Weights of a small transformer language model: a variant of Muon for these matrices.
MLP neurons of a small language model. Each row is named by its layer, matrix (gate and up: input weights) and neuron, and shows model dimensions 0-159. Each number is 128 + 32 x the weight over its row's rms, rounded and kept within 0 to 255. Numbers have three digits each. A neuron's up and down rows have the sign that makes its largest values positive.
Before each neuron's rows, "fires after" lists the tokens most often just before its 100 highest values on Wikipedia text that the model never trained on. A number after a token or word is its count.

fires after: "\n" 100
L10.gate62:090155147153109109092110197174126127108088082080118092145135114116101115182121147145126150136130164129133170180110139112079129152108131096155160173158120157191114077083074101161078187168152083116150132153138130101123076161142106135132148110138127125166135097129142132137065132166131150111112104099151168138197120109200089136116143134152073106072139138071071096131091149176176110143086135143080101126105088104071247106171116132155104170085131115095074104126156088137135140158144085
L10.up62:121134141169183161113176161122165179160101125140101164117125124145070162133118157152114193163149162158122130153171146106120092073147146118127120117115117165107084069084161122138182127144121139052123069143102148129106135134096110067129099098147118064143077094074157148135122172176068137148129160044190103096088096122133138127187090138154070158087155192137129131107142135182114108129136108140127124182144195091103123121138145093121133093151117164096205106100147137055141172106128102

fires after: " |" 56, "." 31
L9.gate172:166198147100075189136137108119172188128158078115141193077136041166137153079149135176116086151165078103146138146163154126076159099095127160121090126183144088156171147134148137156116129142114190156108130095094143144143127094170141154121104124167132138174086098152124097118114118121093153180187176125118121131047128181126190128157130140116162144121094135130129137155053105113142076122142085052120100141181104195118114122142150113103146119125123139141148164078093154149122109073157080
L9.up172:114168140170133185117133113113110147109167127141179125089072064157107138114100171144171088106120068177072186154057145086142151081123121100223099146082083129096041116131147118122160116086070133114105133106130182175127105143077178104120135110129092178133176144168141094151150091126137097142140124177127161128129093088179124102173168158152111180158089148120102118159071115131120133147168079131124122088089105167149154126145128084145167106095083101081095156135147107154126143094111163

fires after: " " 46, " |" 18, " (" 5, "1" 4
L7.gate139:091175142105134073136153126053070148084144168156158136131126103118129094176160138089118139150136127142197170080192118126170177189115167166133139105198122117158133145152103138072087083137084120127087124167188119133182167157089114176100124153150132089159122082091157126181165121070146152135144122168094156114140107125137135165137045137192142126131088164134146063159124168122114112140127078121120129089095112170192115115105158092122118098122089109079088118100132189134164104141116173
L7.up139:139052146151131131149109151124221117093130091197105122084119122142117101093129152102093102122083080125109162091073109132148091138144109092107150116110152136145089167152156091069027130174072113119160066111140160118164145122082152124110178162177140073108166118168130128114099165099112076122148111060150121118153105148131183121088099112167076124118094092159100106107100176087138136124087162056134151162153160154134158138111124104179175090105092157135118127196112115146136131081099144

fires after: "\n" 100
L7.gate442:158172142177151199175111199110174116161070104084114118073126113092114116123145155150114150071144133128116110201162096125146136149112150175132094134138162173126115055125086137125123116162087085107093135092149106141174129132062106146146129147143118162130067161102078151123089142088174109158170126100179136169122121151155118086155144051120105148115118104175054096124077144112171130120116093133054146100140117128135159106089113160145090179140126108122131058115186124103148208150137161
L7.up442:122157133121112209150082201229121112133123124114123174157125149071138133131099146135116121100123110139143095189169093181120102147164103130138111153172177178136051126083151112151129128158189133100133098131148116180198129119123082092065131120128172113163116120142108102134115093115105092145082156097149131078118098098092106101120108108114104145088125097198186110117070108166169107170087093142150162107126135161140183118116101139114072112140145132109172079116187088144154200154155100

fires after: " ex" 23, "." 11, "re" 8, " al" 8, "n" 7, " " 7
L7.gate84:076153133177189120124097122107119090114143106140074186133098187099105133121114155148194179148163107138116160088130089089106121152146132186100124135131156124088138070129094129109163098104178111116114072122065137152160194146187100113129119061140222123114157144150098081075144082138161115128118154114061120124121152117180084078161153100138163088143170092090171156138076123094136147143112129119131180135144162136119195141118132142140059130091125163144117174149170161123151084172151166
L7.up84:147147153128151134125127185136153089103136109113048074088143136106073118179117136081162176120111184072108101118140085169131142166118152150157091123131199106162161098169144128151157148153115100118152147116127185112163126121147053132155134120171143120104152153120106157103104071181125144164149124130134081172111136171074097105189068145096112179142117135126105214143182167123084066193097149144117144151113170115173091173110125119064111097143161176119110150125116088052133112126116141

fires after: " s" 20, " S" 14, "l" 10, " ar" 9, "h" 8, " Al" 7
L6.gate147:181079069160110075137149145145144122122177141097092152149114114147108151131149139202170139158174170104133157151117180128144131150160060132115120109093150191126116144142109141091131190151114130093150116165157103122132127117160140141175185203176137147130131169108154136117128083117184150145127094124167108156131152154162173135121110170125134135111073119075071050151114144186146151178128145169095193123148143138100120099123153181081130207131132165075144097087099197132133159143138048
L6.up147:103068077090173155128119110138108137117113061166066056142103117099138126145108185148094119145095173101129087109082055171081165100149074155134146161169159126163137135160132111083117107074166115148077190081120149128123125168097147109096102113107119059120109144140072122092084093123160104151116153156100202147170124186134122138132080123114160202140136105133126115095135151107174169183142139062094081147118119150076131128160091111128169165134179114078130105132152159124129071129138126

fires after: "," 59, "." 8, " as" 4
L4.gate217:115163112052100142152111186126096142204120100109082142100104155144175152078133089090109118184145092087133171071163104130088052152115127160160178132101127114159152110138095124120155113104134143150160129071182074132077145155165142154140110099141118120073119115115095119156147150207047112117133144125153116115088168072102087112112131114150145116094084072161161110090120108170157135159130069100101102098085085104083113184165079108202148171100159133145130128152157122114090136161133141
L4.up217:164096149125110171167107157087111052159146068105168095078161109079098082089137123148102131143148057138104165138108127147101133137143126129099083147182102078114146182156153057109123126161146115141186177090186142176095123150079150140147094139088099176130123149121097097105134137171103122143086157081105105162121175108070132084148133128135110069155179114136154044107109139150134113124152099138127156111175152112091145064140143151045110085155148125139116069124113108087137156129148200

fires after: "\n" 35, " " 19, " (" 9, "1" 6, "2" 6
L4.gate48:143123146049107074186133194131128170125181114141156141150176159066147180152148099095113150140125100124093172127116121201144150087091177128142072110171041177115103103125108131079125064138106175116163137094127155120152105130086140128166103095130147105161163076131171110155097143149122144112080166161117170147139115153144074088053093116164154142074104126153121104103149167103087146142112121120123088156123152115115146097064082117099161116136089157080129137145099137159131207155141180
L4.up48:175120148071095117102124104149161147091203175108100114095104140136151028115172153121146131170117102164081136130140107109104197152130132104106065075144105103105151139126092098098121138122154112152120114139120106120129130178126105108084149142161091142109083127230159161138112151125101129116193125155106104121088122146179084125108093130176170120051172148167107080167125124110072133137112157071105105076169077160092137128133076114145174069153082116131152150096187094163122126137137169

fires after: " p" 40, " P" 12, "on" 7, "t" 6, "ouse" 6, "k" 4
L4.gate21:157108066168123106133117093107116205093094141172146169123164171085112164126146168130151137197105128157139168096154112120144156089172125125120068125133129108158107154152111144123097134124184127027127125094120108097146082103082144126128147134105149136115110106140155168121104160119152134081144128137209180096138125083097166146169154129187129129157150095082074177116068169172158041130110072102116114121091114143095155141109171154074113113188185103079112157150169170173123114156120115
L4.up21:134096127155093144096144130137113138135162127178101117102126156142161130082116074113104178133115103087060103117206158079081163091149048093135122123089098115124149100096162067151111065087137122105108150105156151104126168080088116145099159158130127140139143147101143124099128057104127157131101058175121137127182103126143076173161114123146082103140074101171204114108114124182178141097110116124182141103162109111116111146131113210150139142156075145157043116149128092160137134164059117

fires after: "\n" 100
L7.gate270:187177109165115121179127108158154201177128119122109112139093093145085137154122106151155144157220116155143067164169152154135115109110188158139147149183129100124154133084166132112118132145110120154107156194208172122183130137163093094100136146130196120058128103112147091190137124072085105125108168140177116117120100130152082111134133124157147087135138168113146084124084135108111118107094066093101178106153144078146132123099118077121124125115076121101130124100046159128071127158134059
L7.up270:106114144124134076136178139171109120153150120116083164149067077094109170162172139139126136076121123083096098178105143122174145160157130124170162144087136148110092160107125146172203097046111073104097134121138183122080119130160129106178051136125136161120088128059067087101095178167098132076134156086124150090103151147150150118116156139169091196173135179145168115096087131155118132120156095111123109111124090098072138126104144134175154184133112115065145105152139144134145199166158146

fires after: "." 68, " t" 6, " M" 4
L11.gate216:110102131156151103115163174134095174103123085106129151054117090172166096152148144138145157109190079143139169111163162129144114138125091192110046208126164127178151108152171127200146135124132166175135088095133139081128118195120136141154116121199133179198117179181142081105160119136128173116123087161122143108123093130172113158199133081151131151144108163119194125110155181143073156154100148134174118109176144110133151136142145189051114116089119153148118156162127118127154134131129144
L11.up216:089153161134081159136103112125113112120137108109139095168148081124100086134154184064146168146074135083053104136162136153160094140165165108103132112185146115152103100180160122120157125150121103131118079098088179120190128181123174140177087045144139172090131105135168084110111043121162111107107188134068087134150134100142102088155110157091082127158145115132115141062104121110104159140103146079150110121119167142173112165122116179118071154155203106091097103140140131127058092148120122

fires after: "m" 19, "l" 8, " Al" 7, "f" 7, " P" 5, "p" 5
L6.gate70:137102187109114113117097139124145101145128128116156129179072130104090138129069126195157109126113113075155207146103127149147135124137113081174085150097153138098142112099132110061114104182150089161115143100148080128075120138094131175177155169165136158123133137126168112141068139152120145085134127122121128148138084181195095083128168102156136173082139128122098203113119191153143170204147079132151154106168107165068106152115154106174105139080166114109129107132095155071152089209166088
L6.up70:124103144074152108127116100095130140148096078144164098142143118104140135125113169167097188071126137096102133103074060155100119116126121178148198129075086149178115125099143118137126153058175086164122139085146093173162103088115107135157190155099128105119131175158187132156071119155133143162158147163187166167105146159155132149149152121137165134113127123068038125151168142138171093164089125137180226138146131091151159131124131156157071136115096085122170116100150146136064081101137144

fires after: " b" 29, " B" 21, " " 12, " o" 6, "r" 4
L9.gate224:134156088095116088107095108176135142125133151064084140120092153178096080123136153149071135099083086092177105112150159099112125120143084124180089114162087064163141156141150095083145143133123136142182103144106133171111212161164121111109129108163072143146145173132121127137124092201082154089072122094129174171121154106139129104082148184155148099121135163144095117087110203166159137146152130140171106093135156124151147159119115128082206040140099168128101154133173098121151116195159118
L9.up224:115134168115136181107056079092113125186162162104092137165026064173136119149165091116104095136110089133147172114112129152113141110153150132132130148178132109102132107092160210145126137153085116133133110121103145162118175171115150113122091123181053141152104128116116115121143037119121154095100112161065152149118097092178163138101178160128141102112136121146139188187078093161086132178120073155149136167095123101111084085095104146130094170148147179130154113165098123143176084141152170

fires after: " P" 32, " p" 13, " c" 8, " inv" 5, " V" 4
L7.gate191:184126104137080132116066140097137149087108140188135138123140139157131147119183130145078137175080084127093104108157073113087150092154167109158102147115111200123123213110138170133132132118054128143155083155160055094185117108099146139166144119150172066128092210108140109118092138164065109041152119124149116063107127161148140110122131123120114197119109131127157143143077095153140158098133089143111127120128129126067132101127131124078177143079132134135109118212107142097130120161191133
L7.up191:173175135095139174169077089160131111139120185162122152124100093142145145119134136111144150176195129102099140138157149094150125100105114131161131110080139111122147110114111100171171105077153106155106151133104121060132140077072194143115044147068051132157118073146106121131127153106120112111131101183146137134148067091197087121109165116197092120124153143131048146111099141080137145140098103128150030099137190141148089182117121120150138141081136115141114140105128071174146081121097160

fires after: " |" 100
L9.gate286:126119155154119190113132109116164192117117085160177114096124163137068094129163160119142108143147109139150170132105075235133140102115083100123113159109069065145089085156128126141129066130083130123120085085119164117122117073131157129142094169188111118153102136138091140140122104186140120149146177129170159165108178150153109063077126162133101172104072107078131180108124103083101108137192136156099076137089122117094189160133123125091121068134083161151141163154097187111087165148111133
L9.up286:073126132089112143101121136135115127129091103166183122131088110169112098136096167186120167111136148154126120177100098144147170133118056192101068109127147082117073132097121114129084117119105119119112029137209151157113145118116138137194141120132102120113111138109114134154186101174182082106149146138120099160072157127164110163144161097055149142086157119133154132184084161062080135166157079133138096141096094138131072111095129125140124105130138128115116131058114124139075183056107063

fires after: "e" 17, "le" 13, " le" 10, " Y" 6, " a" 6, " y" 6
L7.gate435:142113083108151160135135118187109112172150108099086110112124166067128074124134079131165089189166088127114208128111137182132129094135147119198160140098128106085115136111129140168097114101107100094101097175167140083210129106158067129114153118072095109145153150146134090135164128112158145152169147084125146130096127081119151115094136202142064120111092052142141053146121130094112091179119106178086127167129114068107155129174141149153144124099101141118086074125139114126077146151161056
L7.up435:161168129162093086111073098152095127157135113182136156130158110108126096067108127106132101142142108201124077168098100115175104107071108115158111125089129119132121146157121103161050148151163116119102110127157129117141146117182133162138131134149118110132121129153104124145133113074126145159094089087118084179109164115102148117137147047099173130192157176167161096170127144169091120157113165120162076163098059091125164088097053132135064061109099182152185100134104138196163159180091117

fires after: " g" 30, " |" 18, "b" 7, "ad" 6, "h" 6, " V" 5
L4.gate283:121086181073113146074124125095175133116158099118163102093122124121115101118180185134111118179124134075153158109098161146070088113109116050126173201123169095154089065123082099152150126149100117128117120122114103128159052100129178095174091093142180132167103145096094119159134095131155140122164161116126126098124149139096143103128116112125197100095093184050100142080094117165185075185104078068163171124139155119130128078111161169129087105148156126149092073112111142114128125081131126
L4.up283:172106182151201138104178150143134123137163157076138159117145082116148142120092127111149169151083077089194185129141142113128136112126090123120156047095086075075101079186151096129106103097110128144142141142099113059103154135095113071127145141083130108119158154112182078146097144055095159173113153092107112105152104099124153083111149116116118088098068110104160119110053112119112195114165079105090114104103127074120127096185123159173122087134119099156115171114100120118173158098086160

fires after: "\n" 38, " (" 13, " b" 10, "ath" 6, "ife" 5
L4.gate131:112150169130133098171151099122077152164109140114106081120128171112189139122135035145133135165153093171143131148095102127193118154114143186134070120184146113128111070097135096111155166158127148131088105112134173167086164107122113145139194099164096098167115140131148159125146091140166040103094160176084078169127107113129107113157114125152100153147146128141078072169116099141176165175100115093054063132114111143159136098108186113157134182198133112160200123125150168133152153127102135
L4.up131:111139122080173127145094100158145158105044143162156164111136059128138144146116119128107172121156105113121081088125119125176097102078162104054164121109149128154096151058139083121127157160104117145091131187109075149177121156122148118174136117172138144159114167195104161136117143141106109148099169143153134135144153117169148090126096163172158121189063143163108112076145128153158178116097055232151086127136117141154168102091121147153141129070153139147148128142154162191137143061171163

fires after: " " 30, "|" 10, " M" 7, "2" 7, "il" 6
L10.gate210:091130091126150136082173040141168176144099181097143127121101105109097101125141111077107092085137132135127216125110115147155090124116154107091132142098167102172187114104165066134166160161101106122118173129186129135115096141125121166221130059166105095141141141166142075129114129145093147097189146168128150156141170060090163120146071141156120112100212134131138182136088141122082081152118151109122155150160150138113121125179114130176117127085068141142085143144110162074141129158087124
L10.up210:128150116146135140197060073090164128093145156156162118124069149134111129097183105105139143136197110065122139201137053173095075119175164053104127129124154138125139071150133134117116173146161132128076156115101109079158152145086159122142080105149101109075082132132164109102101110154116129113106095173085133137123063133078116095105093149175113095169092179119107116113099164145140119096105104096123163091119199093121181141173188113087123134109147125128128127194130119133119174070088136

fires after: "0" 60, "9" 19, "1" 12
L11.gate66:117122116162111072116155122133165184130062120088088131133053146111143137141097093145150141198133104084091121156129123112108132069096124153125155173133091091114115137176074104158117092143115106163137094141164127090123145122166099162170142129132127080195147108140181118145137119150182146047140105122196101110071099157136129067159130226159118184175153122105143155140100127167152145151156180144122121186103158137110151099115129160130146096128137098124195120125111184058186106087081109
L11.up66:107149133100160125112158130134110132083098127125146147097190129075109129126178097128092128112112056125100161115209127149132046160125105104088153191068087119111136159169054165121136135105154087130141107140087154100131156124193128188091125163124074097121143082115140133134133175156125088148117092104155167078147136142166178066106113141165098171176175221136130113075130127097100186103153136116112125113172162096145150149148120112067130130108108132115137158184166111088113173176099092

fires after: " |" 28, "." 13, " -" 7, ":" 6, "," 6, "2" 6
L9.gate356:165115130148145099184113172154140167141096125130138188124136107100141180151104145165113123113157146137148125132130158109072123095104115115134140107153118088060163105132101098055105113172149115053087093031139096143091148093170120159128161105144133113121132127172103131138096127090187097148116147122153152204221089067095146147131172160169051106133096142089072178092140147119145095132114125117158133183152075138097143166151094162101110114091118148112070113088145147162124191099156152
L9.up356:130175098115104115152140065097120104145116139108114150079157136160149173118104141096105164138121077110087115199050112141097151120146095096131114086122086167242159140153148124095030126168090119103109125140176150132177148104121148074124119139133100103129138141035171101147165144137141129168145137068104098139072150143093084116143157066113133112090170072135072121151155104144131131112114142157143082064107140137074131097122130194115140124153145114077134140117067088144158164132137147

fires after: "1" 46, "9" 29, "8" 10, " (" 4
L9.gate146:100190126145125158111102143115109135138160133155145111123193128055161103099071099139074108100157096103080148124143166147130112152076071155130197092157129114167125117068166114119173104130090129147119134147154113137121156119148079179117128141106106134104147098171108155132128057063104182106128135166177146139094132155132107072113131131191184199073126153149074157118058136125115120146102130105061164161080164122116108052080187154112170124113134098178124163091120139146099110116080152
L9.up146:111126138157184124086123112132154090150164150091116059132084110081128159043071139063144135138115147111109108171156145105106130116078127131124142106149135161088068164090159122070125194183113121132089093214175127110166103114115171179089127124099084100142097138157100146165161111088118078085157136097117104157121117078133125167103159135155137155129120125106127096099080179122119156134163158065118071124129120136065111166137071212155129133100130156109107136148178148158124131086060154

fires after: "\n" 100
L6.gate33:109142128172118143093081201162143165158060080126106106105127110090047119096082178185144181109147136189109102136185120189115105126125209127134150103126130182134063084135164100117141136162143146095117089136183136180199095156128071111140123133170130143134146121085133102128137121121090137104159154083153154131114155118093125144115101113138137168141153110152104087115103095184160133095057138155071138170175156102092193114136134084131149181183120147115161090127102072152111153119128131
L6.up33:158155119175086137094140199141124180156079133068102112129137116114047121147136137137125167085165130167119110181100121157101084158165186091147146094092131201166068143160121114118132132166115128129143066133139130196144089134111090125142111171160163124107112120101131121131137151177132088121138191150187126127105147085105155167171119087177108165144137079175113112155072126154180146092133088143080151157137143070102163105140165097158116168204203145107147064116157128116118168108143120

fires after: " (" 23, " dis" 15, "\n" 13, " \"" 7, "-" 7, "." 6
L4.gate185:132116117123110111184117126068187166110149072117130125174081093102166117111067141104125146119117187158154102122110091142135146082140109173098084208123088107140159130109151111117165129124118155178108105112128117053125129072150110174119148137136180060115164154125108095129170118105092133089128118103097158158143174142124097194098104109196119136190176136061096143177140187148148153121181127082105091155136154101173165126097163157108174130149223108134145114153097117070118113128173127
L4.up185:095130133176114159132153112143113121150186131108170139131095160105153137141116101133086175170134122113104094115122122109191105111119092139090128119102066202164105091163191144083134164134094123125119088151135066149172193133087109133154094164161179118132099173169115071160133123164117126107138183165142045114096217121145117128138130102160111126142145201157128103082135159167149133121138116115160131090112109138087180108204201113184139179123141094135105066152119087112148098085091162

fires after: "," 35, "." 10, " to" 6, " se" 4, " S" 4, "A" 4
L9.gate436:174105132081100106204130123133085124137106087121188118041120164080105135069131140145077114171187136127131144128112132100110118039112172115194152141127186131140093113149137137143106027120096154135139132061173115129154146126089144163113060106086078068165130185141136116147142162134113175135148159129138097098088136102124151062107133173143147147176097141163111134116120104165135130158147116129075070138134140095066126163093179152096096081110126132140104179108106142109143090143146146
L9.up436:119115116144138197159150079124152162087092069097137099127141121071116130169092101105094148163102130051106129154039106184069063144128201128138102122109138144155129143111104155104095104155079162123175091161192143100125148077137211093133148103127101108116147103125155123164168049165150154178190107151148125131162111101128136104130144148151081096151127093096087149112096118140118123154104116128140096146127188132089127129140152113117153097195117090152074107170121088112181107128172180

fires after: "e" 19, " Y" 8, "o" 8, " and" 8, " J" 6, " Le" 5
L7.gate140:149136073164142097143081123167153150141126134164095165159152141116115169093100130143144116154154140112098136142050116153151093157114107095162158094111060164133130146088155104146062126136130151146126149143140141111168098077083065122096193124082117145114160134128057174126183163136185108105154132102095094124108115164128102156155192074131138155121133126166142078111138185153147114143095055116139104168096068170150104166093085122180055089083148105161115145115186055183108136116103118
L7.up140:094111124111090179143134080099131127169121170164129085058156134133116172112100092138112184156174072170135177162137148100132117125107171150115086176137139076138212114210164074152154139118119136127176106090096164109173113145160103171154136094157141163133098085115126124078156113118142138107156126138110137099153201061072159163142117089065101108141149136130100104147123201100142114083098117135080141151136128158150168090154094197114160096124103139124155083106139152140176071176146099

fires after: " |" 22, "," 13, " (" 13, "9" 6, "." 5
L10.gate44:147141171138068160178175128127113137095114123109097147142094086134206139156123192129211147112134123070214144201208119138128104055093100150156141097139146119121116079161149106139138100143109161155134169118121193128120123119145124123056165166116130136122118121149130126172095135153088181087091166132101126141120121138098113124112184189092139073109110137087080117166033101151178131150173119099096145160175099094153125162127131108098093136137093109140145128111136154150171151098180151
L10.up44:096137116151110111032150118131119163105119113036150137127168079136089129147136115153132079133095097125123107123144099059153130097160115119109100103123166174112148156116090138180087135131097066156092145025124146153185131145138070087052155160165077070053135121138129148181123109136147141123103084093180092138135068123115139062178098160102120091141136100170118146124095151106136124088162077150149092106169136081162097124159090117131135114145185124094142090143109117144145137169112124

fires after: "0" 38, "1" 16, "3" 8, "5" 7, "8" 6
L12.gate187:110124143105095176130114246126128147076127131108113137122143104137135088168133138177110120146142124083086157081151170076087127119123171149136086186122183113134079105157108164176081137056119100150173153095158124090138165101142081139134068106105155042089111139114135095127132153124187161110104135091104125147114161085122107104137108161145111167126148127112179149133115138122193153151195162136177130166091152142119149114145113120128156172140116179041205101185117118085140133134094091
L12.up187:069120084131114116112163172170112147067133101138112164152171146091145160170121040122139116120119122183094099129104182125102105145079146073143205153181085104143103144105060121098126166117165148107100129142149140158159136152125129128090069170154072132073147142138057118111117170158166127090128124129180093098154105091153141116138115127138126106152120105130117096107116103051142172039203144172166108147142092065128159165128120116097156073087108159142168117168156170095135127150129127

fires after: " n" 32, " am" 10, "he" 8, " s" 6, "ther" 5
L6.gate309:135148148153146147151116163149134099184096127132151101114116142159143100100057163123095170126142101122124160135180206183120126119099143084129150133059149152166187134139152097131099127116068111124144221181134128116138106167124137124045143123118090155111170084133132115087093101100135166088192096112106113120109130227129146073146139127182120113074144114099119032103148094130141136107112143089115119121102087115151116123110141109195103151092110103054104110163158100160166148187099142
L6.up309:144170160109097193095207124138121179111120146107098122136090093163189131116178148148078121193121080090140163123152196180102157130104084094145082141136177111149176085137109086133070132121168139158125127171095130165118088124154176034085156101118104172054145065156086133138150141147127134151139096178174084106166106139154086175137148142170111139118160150108113053114182152147189101075150148138073117130125123114126151103129140160141115100116146132077125122128109126101134129164112114

fires after: "\n" 100
L7.gate321:160152141148124129091099212141128157162145079180098122107164144091070156133120182140133189134118062106123110136118116147075128136059130124136061164149153213153110128122094181144177144135173080082117058160191115127162081139122151123100153118123193154132098076088136130139136138106083136099080160112098187124122123129124144098103132159176118119103106151070125164102090152153180114081123111159076151113104142126070140138127092085129095182172145122117198095117142143150089175125133115
L7.up321:143198146196153156096099159130150157145119114103092107103166148115108112146112121173173160081183135117101141117173157164076091109139196126177111138109171170097159130110124137123144156172138074144086094096080109125143112132169075140122107061085176123143111125159144072122100123208105113128131125158144181115108106139115165154146109104125172163151085060131115111133079132148200092102092099158067162173104156146105100144090159104147170185145150109108156065154108151081122138190095088

fires after: "\n" 68, "==" 26, " ==" 6
L6.gate36:192122110137141117183080150159195152212108097116102150096149132122099135164116155100082150075147129109121091116154124149108145144145169120037149137138149192144158097120123137147071206149157135123220115093209151169179089105069137076098143096158176132132156106096129154134108125164060141156147128123123148160140168146111143126112090104148132166108105125134084080127089098150159145103145111153073145086090155164099165125117155124136168156152155176133153109101115145130099197136157079
L6.up36:128109127167112138181144170142143170200123133160094163120119153093163133161148153165102077051157104098102130097178119187116098137132122147146108172129110169127063103129176118184106181177141070072121074124129124184163127107110117156139089091186077173112120151097131050147098156099132196090157135140131139145147134128114125140177145116157139155080118129074182072147115100102183168061094157157099094126142153128120131135138153115202175182167131132148123122102106111176110136100138156

fires after: "\n" 100
L6.gate214:098139112167130127131089188144148202165078066132132112132131115154052107172086182112105177109151159182131109145169112147091098184195144117133163147167166209163058128100159103132151149134163131093125090124157128149167090079128067104160110176129167147153088127086133113152118143100105158074072162146131161080131146134157144127109146115158150160095121088131087111147047116142164090118088146133052162159158132141132162145086179129134093145150125158083178120128119155139142167145151142
L6.up214:153191129168089147116132172150069168187091098060131147091113099125093083159107137100128128101135095187103100156127093157098103149130160112121123112162096169125070097140133099149090138144144109108172053109176150187186106099099058153151138120119141150138070150138103132123150140103145156123069175119183141136118181092165142150112131107121114145127140115175131109155090098162179102062114119138075137155167132136078178146136121092100114194115200196101127060143110168131108171152114151

fires after: " L" 21, " r" 13, " f" 7, " rel" 5, " d" 5, " Br" 5
L4.gate173:178113061102172169133092110097169090131106119134171091175148149173144133157118144124191180087139173076134127099091106189063103079124122105079170116117117143112172142147137088112150137168131108119147122156107100069098116081098131160166171162075071107155084094098103090188101117097082149091105140150107135139121196165100187157116123134136099127138098126061131151069145107185174091130134139145147123100091140151152146108090137101149126140101198128148128144093113131155168083196095088
L4.up173:161136180131143085155099176152117129126112126096078130112111131116095099120169120104074144045154146130137075081168112055137107085131113121123090198140178089110114116153107064093117191141119148096120122137106129084113093161121135137128112172184129144118092128168109148109066121163155147156173112169120183152137083208167076127116096150139180098088138143114141189112060111074147105113114117119153100082142116137146206073103148117179120102130129132092076069140169117114095136099175125

fires after: " p" 22, " m" 15, "m" 9, " comm" 7, "p" 5
L11.gate247:121114132131079135116180113162148110110137229173151167144161164145050139122144167118127108099126119096101133169151108176150208094126076049148130115159104139140099166166119154068168108166117143158124091123177078063125107050109099169124129125156157146166148135159162149127112098156124142086105113092131136089104114127080113112144119119188157142178131179131119204151136171130146123090148113115166125155135132176041156151101118116105126159117103115117152118048124125059150080132113134
L11.up247:145023113171101090088147133100135151128130098123115092171120104066093124106154082017088172123149123194054118135099123122073138114122091128123107135173115114162130116164161153092102151141115194125090199114072129122108096112127118139144192112113107134135078111117131182104087090171125107110154147090136077166079135129087186137176132181156115099142129182124149148073129140094139092091118110086107146148078133136134138144055068122110125146127156127118123116099151094107108090105089145

fires after: " c" 16, " to" 11, " C" 9, " B" 9, " b" 6, " v" 5
L8.gate334:125108154101109082141112138203140157135108129139230133100056117177117077137118110181183109138129170097152133182120152196078119136153167054174134077135129136090112120140113157082132153175109123152116116126067102174149173136079175157120099188150093106131110122157106141184085135177139169126111128103094143113117130143149100102108121071136138098113192140152122163151151147105133149130179100169125091085113102093135103175081066098149152125062145166124130142144106078067163107139148142
L8.up334:114135088084129151130140163160138119117169132109147126125112119126156067108134102197089126113157113122106148171173177093086085169111108127104099106136162163125156156082086117130120116178084053161110115126136179227152142133166104147121070160144079130135089123132055130098141110094117137134194094145067155147161123124134154123104072110083126170116092075053140142163093129127123102057143159096188161140117198129150090141151165127152139130113156129161120148125073125079161118182117064

fires after: " the" 35, " in" 12, " (" 9, " s" 6, "C" 4
L4.gate444:143076168142131114167088080130101117124095125119152123088150105137128104107123171150136089164141120092105138157158154095125116128102112123071082124218146155139067141183157156144080077079110164120127136082153131114133113160141166117149181090161155139167213148166089105150157146151172138121107168128071136107108184112171130147157129086138115109192124157139094090119150168060120148137148207149147087107103133188168122078137136111129168141099151112104091211120072119096120099126122212
L4.up444:140178106111116151147098085112118090104095123123139197054155182056148149136097152082196046142068099171092094144123134193098127166098135185109153131110163134172154097153151137137182085068118072174177133123125154093154163158111157172096131109166079133136119153136115089112146117126133042109150161126104103106108099142122118114144148157082142104151146164173132095134092106119124157197123149128097104178091097173123145134095165132163157084156084125085126141149126089145126081131072113

fires after: " (" 39, " " 36, "1" 5, "2" 4, " the" 4
L4.gate291:113115102184109150155120142136090117127169092154157110000128160107191089122177204123157174118134160098118087166108154130125086089128136156133158107193118050079142102198153114093136095098127130120092144114093109118149166135069143064118122082097163166171224157132104120104115142162120157129138097130131120109082119117145162100094111108097130118093146131162162160176127120103069102056107145112154110114151146170136130163117129121117095120109090151124112177157133109117149124157145090
L4.up291:138169148105158144133153072172160136119155124139118107133175165131138137171092136117084171059131163167076111123072106150094122093131123139195172025121116123114148076174121089153150169107087076109138173140087176130171113130108097119115169161161098165145124117125161158141096112167113160129133157088062143131088142161123138146090106148108131088086132108175209155118087082116191126106182128054130103173096138175155162130086122113158139154156101164111103154140098103185126119077099158

fires after: "\n" 100
L4.gate378:125170122180131127072154142133150161154126058111150123134095139166087091089075185131101110130144121214162145153171097151133085111141116083183129147169110147181117074107154145106133154135102186150144043133161138159179112095113092128098118105165108118104084082111117131172082092133149148132098119079156173132169162094140179118139128109117099111128144143114129099161120099134205077014080123142105154153084177113078134097157180134149146136119093112098167145166105112151120145162164135
L4.up378:098172101170073104112162162121161132148107129070112132129182150136033204176146136186146148101133132166104125135111112154117083171117136078130143081144130123136110072095134114184162142132145093090104062155161132176135109179113141124077081116124138081171152148072135146113046160088107162105151163138184141120104108108145130115171096142162135124121170051142116108155077053138188179122111131128117120130137153140096179142156166138129136150139126170102118084169131135124111167106110205